config.toml
head_dim = 64
rope_fraction = 1.0
parallel_block = false
init_std_o = 0.0
beta1 = 0.95
lr_head = 0.00683
max_grad_norm = 1.0
train_tokens = 458300000
max_steps = 13987
MLP neurons of a small language model. Each row is named by its layer, matrix (gate and up: input weights) and neuron, and shows model dimensions 192-255. Each number is 200 + 30 x the weight over its row's rms, rounded and kept within 0 to 999. A neuron's up and down rows have the sign that makes its largest values positive.
After each neuron's rows, "fires in" lists the words (lower case) most often at its 100 highest values on Wikipedia text that the model never trained on; "fires on" lists the tokens most often at its 100 highest values on Wikipedia text that the model never trained on.

L4.gate388,207,208,165,213,256,156,179,182,211,273,226,222,221,191,192,214,217,220,221,207,217,206,193,269,163,167,190,198,191,195,145,170,198,231,224,170,194,192,174,176,199,207,237,228,180,223,229,186,162,187,174,190,267,177,209,201,236,196,184,248,154,223,231,166
L4.up388,230,232,195,189,229,205,244,197,192,137,147,137,190,158,193,145,214,170,228,188,239,199,234,167,191,175,206,227,177,245,179,168,200,220,182,204,150,170,193,227,151,154,215,147,185,158,207,198,230,212,164,167,179,241,212,254,203,176,220,179,182,190,152,215
fires in: "women", "player", "group", "events", "division", "participated"
fires on: " women", " player", " group", " events", " division", " participated"

L2.gate310,146,168,259,219,173,243,203,135,218,202,198,250,226,224,169,158,193,161,200,188,161,204,219,159,219,204,240,196,229,243,189,98,208,157,195,278,184,187,186,214,225,198,165,177,183,232,176,164,182,165,257,172,189,216,230,179,175,221,194,177,218,177,189,232
L2.up310,193,213,266,201,222,158,198,206,207,231,211,136,178,200,260,226,250,245,171,216,210,197,147,205,210,160,192,225,199,190,273,210,218,256,200,119,265,181,190,177,216,226,146,144,182,158,248,201,178,249,196,210,201,212,138,188,162,218,188,188,180,173,217,185
fires in: "1990", "2010", "1907", "1900", "1910", "1908"
fires on: "0"

L4.gate1160,218,211,252,183,193,139,194,184,235,226,203,166,224,231,231,203,182,145,208,195,175,213,235,225,172,226,238,229,176,191,232,172,190,149,179,249,124,230,200,240,193,215,202,149,197,174,213,194,229,140,223,232,232,224,194,167,231,234,196,136,207,221,276,235
L4.up1160,155,220,164,243,183,182,241,134,234,265,160,202,219,210,203,172,159,278,136,156,225,178,202,246,222,230,216,126,242,155,128,217,177,188,207,161,237,190,207,206,222,140,227,182,186,238,201,212,165,212,172,220,183,125,218,170,202,163,220,196,247,183,208,204
fires in: "this", "there", "where", "these", "whom"
fires on: " This", " there", " where", " These", " whom", "This"

L2.gate1112,212,255,186,227,126,168,189,230,217,200,206,196,226,211,174,183,236,188,198,165,199,225,207,154,211,215,251,179,203,209,224,215,149,169,219,176,226,223,216,228,216,194,218,203,225,230,207,144,218,212,222,248,214,221,185,253,207,159,176,230,226,252,209,236
L2.up1112,148,265,175,211,150,166,223,222,217,226,194,225,263,239,145,178,226,160,184,147,201,232,214,158,176,200,208,190,192,184,205,222,138,184,182,218,216,257,185,202,267,174,243,204,246,221,223,164,178,256,225,222,257,217,167,257,205,237,180,229,219,191,209,258
fires in: "at", "during", "for", "under", "atomic", "to"
fires on: " At", " During", " For", "For", "for", "At"

L6.gate1062,169,194,147,206,185,205,171,207,192,252,158,142,191,207,235,215,220,226,183,168,226,179,249,184,249,166,219,200,190,158,183,196,202,237,235,229,184,170,221,223,187,198,216,244,208,244,165,159,169,188,194,195,207,148,249,247,212,158,236,221,191,229,190,181
L6.up1062,164,197,214,134,159,207,186,200,209,194,183,210,210,192,234,233,177,235,155,163,171,182,190,194,231,230,140,131,227,285,255,208,217,144,186,151,153,194,215,196,176,240,222,134,210,210,226,215,147,213,203,214,245,171,177,169,140,176,219,227,203,150,181,200
fires in: "such", "including", "example", "especially"
fires on: " such", " including", "is", "ly", " example", " especially"

L11.gate170,207,209,198,201,189,165,219,156,155,232,218,188,185,212,162,186,230,203,216,197,195,290,182,207,169,242,184,183,168,166,200,194,177,122,169,230,211,215,227,211,204,256,218,184,244,216,222,186,193,219,218,206,203,152,255,200,242,185,200,227,245,213,203,245
L11.up170,222,170,235,238,247,186,238,162,209,192,222,204,245,211,220,242,196,225,183,157,255,222,220,176,200,175,195,163,233,177,206,210,201,172,160,232,203,179,228,193,215,231,222,228,177,226,193,189,212,201,148,211,191,169,179,194,216,269,218,192,176,146,216,171
fires in: "a", "s", "its", "the", "and", "their"
fires on: "'s", " A", " its", " a", " and"

L4.gate662,194,197,186,221,257,117,188,181,181,240,173,213,232,203,214,215,169,215,179,178,203,196,215,254,265,203,144,170,173,193,161,151,149,186,171,241,199,180,175,239,178,194,243,182,182,150,224,184,186,215,199,198,172,239,239,232,206,197,219,180,244,176,236,225
L4.up662,241,154,182,176,213,136,238,196,192,248,158,167,220,238,152,170,141,182,205,227,167,215,207,238,256,179,143,228,193,150,202,171,154,197,176,209,195,205,200,217,238,191,243,125,228,211,178,209,227,154,188,175,209,202,179,197,221,175,221,120,201,185,234,210
fires in: "their", "its", "his", "this"
fires on: " their", " its", " his", " Their", " Its", " His"

L2.gate184,185,232,214,264,176,185,252,144,264,247,179,192,247,209,226,171,180,224,204,176,202,227,194,250,254,250,238,159,178,161,190,197,172,179,161,239,195,220,191,227,185,175,209,166,194,207,183,231,219,180,231,208,180,175,192,220,240,190,231,171,159,219,237,200
L2.up184,174,250,214,234,191,184,248,124,272,240,173,191,241,198,244,155,203,222,200,201,193,206,224,239,257,265,232,178,198,146,181,200,172,188,165,233,204,211,194,229,167,153,231,173,199,178,197,221,204,191,250,212,153,187,177,209,219,198,181,162,188,229,226,213
fires in: "this", "what", "whose", "that", "whom", "how"
fires on: " This", " what", " whose", " That", " whom"

L11.gate1072,233,227,214,233,242,186,193,224,178,202,110,219,210,224,212,203,166,240,195,252,245,180,191,177,213,179,184,177,166,173,177,139,175,188,221,187,157,166,191,172,240,211,234,191,158,234,233,244,243,174,169,203,205,184,225,220,203,208,260,180,188,209,229,209
L11.up1072,233,206,202,203,231,144,268,189,162,228,221,221,204,232,165,241,218,189,230,272,187,166,168,204,235,223,224,214,196,235,158,241,156,187,179,227,202,181,166,240,187,214,236,196,176,216,169,147,161,149,193,220,198,189,247,182,206,125,197,191,182,135,193,199
fires in: "his", "this", "first", "its", "that"
fires on: " his", " this", " first", " its", "2", " that"

L4.gate758,208,202,190,248,187,226,236,210,167,162,198,219,256,165,159,199,254,185,204,203,221,228,252,178,200,234,214,183,183,213,171,198,161,164,233,171,245,244,168,212,207,218,194,196,248,212,239,183,229,198,215,229,196,176,181,213,177,186,201,177,237,254,200,207
L4.up758,162,214,176,129,152,180,241,188,235,194,149,193,172,190,207,219,250,183,191,158,224,276,199,205,212,135,215,264,196,269,230,179,167,164,174,172,170,242,189,153,188,191,230,172,190,219,211,201,211,206,154,213,268,201,170,215,175,222,205,217,197,163,271,223
fires in: "on", "at", "in", "atomic", "for"
fires on: " At", "On", " On", "In", "At", "For"

L8.gate166,197,208,168,238,260,180,237,187,187,161,155,187,247,230,178,151,256,218,160,202,164,239,192,142,179,215,197,225,152,196,210,224,211,198,165,197,206,189,185,178,189,194,167,224,164,210,234,224,184,191,152,216,191,194,242,221,182,201,219,205,228,212,235,183
L8.up166,226,198,197,201,150,158,163,258,170,255,210,191,203,188,227,200,225,164,179,203,197,226,198,192,185,168,213,183,210,266,232,202,248,230,167,233,162,213,174,244,156,211,196,243,210,119,168,226,142,180,194,218,192,209,248,179,164,159,215,163,205,241,195,235
fires in: "was", "is", "were", "also"
fires on: " was", " is", " were", " also"

L8.gate530,212,148,167,194,208,200,233,231,249,192,181,190,206,186,191,148,209,212,142,246,217,175,178,207,196,203,188,218,227,178,137,218,249,215,134,176,195,176,193,204,185,181,175,251,227,211,252,221,182,203,205,181,174,200,244,236,135,209,180,192,186,192,185,275
L8.up530,207,242,225,185,173,177,190,230,177,226,214,217,214,159,189,200,166,182,215,245,240,177,195,187,181,185,210,213,243,248,243,203,138,199,206,197,159,153,182,197,236,150,182,209,210,204,192,180,187,187,158,221,193,163,226,231,214,157,202,207,208,207,182,225
fires in: "also", "of", "was", "been", "not"
fires on: " also", " of", "v", " was", " been"

L10.gate1070,191,210,189,204,206,240,211,165,183,149,214,188,243,210,274,194,211,232,153,170,229,206,190,164,209,177,152,214,184,172,197,174,252,194,224,151,216,197,171,201,130,243,235,167,231,246,169,238,232,157,196,218,120,198,192,247,168,172,181,202,218,211,197,238
L10.up1070,198,249,203,181,156,160,210,228,146,210,167,209,232,146,224,160,210,198,207,217,169,199,268,237,195,192,219,162,196,282,193,224,237,182,256,201,138,193,208,208,160,202,201,148,172,165,242,181,192,172,169,195,197,221,263,165,183,212,189,179,213,248,203,214
fires in: "was", "is", "were", "are", "time"
fires on: " was", " is", " were", " are", " time"

L8.gate277,168,249,193,255,186,181,192,205,143,198,242,232,280,230,220,235,288,192,195,211,237,225,209,241,180,211,167,200,201,224,164,207,199,190,199,165,191,202,227,222,149,192,207,185,237,191,236,239,184,186,195,217,202,148,257,159,176,183,202,211,155,201,180,177
L8.up277,142,230,225,283,151,236,169,226,232,235,212,190,157,219,205,222,222,191,199,198,222,219,206,252,200,186,165,168,222,199,227,192,116,178,217,208,215,223,181,203,182,198,144,198,191,179,199,208,179,236,185,195,205,173,198,181,189,252,197,194,254,181,248,225
fires in: "with", "left", "leading", "will"
fires on: " with", " left", " leading", " will"

L11.gate1046,188,208,170,235,245,211,169,217,200,186,196,197,207,234,167,166,172,164,178,179,153,179,240,225,143,176,219,160,139,195,244,194,273,207,175,203,194,202,230,194,186,178,209,251,166,191,156,224,149,179,158,191,197,177,205,226,226,244,145,282,222,254,192,249
L11.up1046,207,182,239,266,183,196,192,191,213,215,181,232,180,265,200,183,173,172,216,250,207,176,207,210,124,196,210,141,199,271,199,205,184,196,193,186,219,201,188,224,167,128,186,238,213,190,179,190,192,166,190,256,216,185,205,209,193,178,224,123,180,173,248,198
fires in: "became", "was", "is", "become", "of", "as"
fires on: " became", " was", " is", "2", " become", " of"

L10.gate247,245,183,205,222,205,245,194,191,194,222,219,191,174,234,177,231,244,176,186,260,201,215,191,188,174,237,244,177,211,192,176,230,195,235,219,195,202,212,259,211,203,205,174,234,179,170,192,208,169,225,243,165,228,153,230,180,184,163,209,175,183,174,190,225
L10.up247,246,178,190,187,178,155,165,203,199,159,177,204,215,222,203,198,211,209,202,234,199,221,171,190,166,216,223,218,214,223,154,235,192,227,208,195,205,218,234,179,178,199,202,211,117,202,163,195,169,234,216,201,164,203,204,226,234,199,208,163,244,188,194,172
fires in: "first", "a", "medal", "second"
fires on: " first", " a", " medal", "first"

L2.gate334,157,229,232,194,153,197,241,265,233,237,187,146,192,147,203,202,242,210,237,194,185,244,200,176,250,115,196,167,218,237,136,201,177,190,212,191,202,211,170,239,222,205,216,179,210,240,210,187,215,202,172,212,222,198,196,244,225,205,188,221,260,194,225,202
L2.up334,149,207,221,203,178,204,230,257,265,233,167,153,199,149,186,197,233,181,237,188,206,262,197,172,235,137,195,172,207,236,134,200,174,202,197,213,192,198,183,220,238,195,218,161,205,239,201,198,192,203,185,213,217,187,201,244,226,214,187,228,250,179,243,214
fires in: "at", "silver", "winning", "atomic", "criticism"
fires on: " At", " Silver", "At", " winning", " Am", " Crit"

L4.gate989,197,181,211,238,218,157,190,224,152,160,188,166,181,206,195,187,183,200,194,203,215,203,209,145,220,223,196,237,220,218,167,181,161,229,206,176,194,226,134,200,177,200,164,184,195,206,149,179,190,231,224,192,173,216,172,172,196,265,258,164,215,163,238,179
L4.up989,211,208,192,209,196,154,201,217,178,170,209,214,148,213,193,189,220,223,201,231,195,233,170,182,177,219,213,214,205,243,152,175,197,218,195,184,239,184,189,212,204,276,160,215,181,175,154,212,210,241,163,176,227,201,134,175,204,204,216,124,171,143,206,163
fires in: "group", "old", "supreme", "squadron", "division", "new"
fires on: " Old", " Supreme", " Group", "Group", " Squadron", " Division"

L4.gate390,203,186,186,241,201,215,194,237,213,210,186,168,174,207,227,198,196,264,150,179,211,173,153,202,197,153,183,211,150,208,157,241,185,202,179,220,196,169,167,218,160,222,241,183,171,215,225,199,241,216,192,178,209,188,167,275,227,202,212,232,190,161,145,184
L4.up390,265,234,190,169,213,148,273,236,136,168,205,217,179,221,190,200,201,232,244,218,207,233,232,187,200,154,188,281,168,191,189,164,229,218,200,213,190,194,208,222,135,216,204,161,175,199,266,186,264,199,157,176,200,227,174,184,214,186,193,202,168,176,193,180
fires in: "division", "conference", "women", "men", "forbes"
fires on: " Division", " women", " Conference", " men", " division", " Forbes"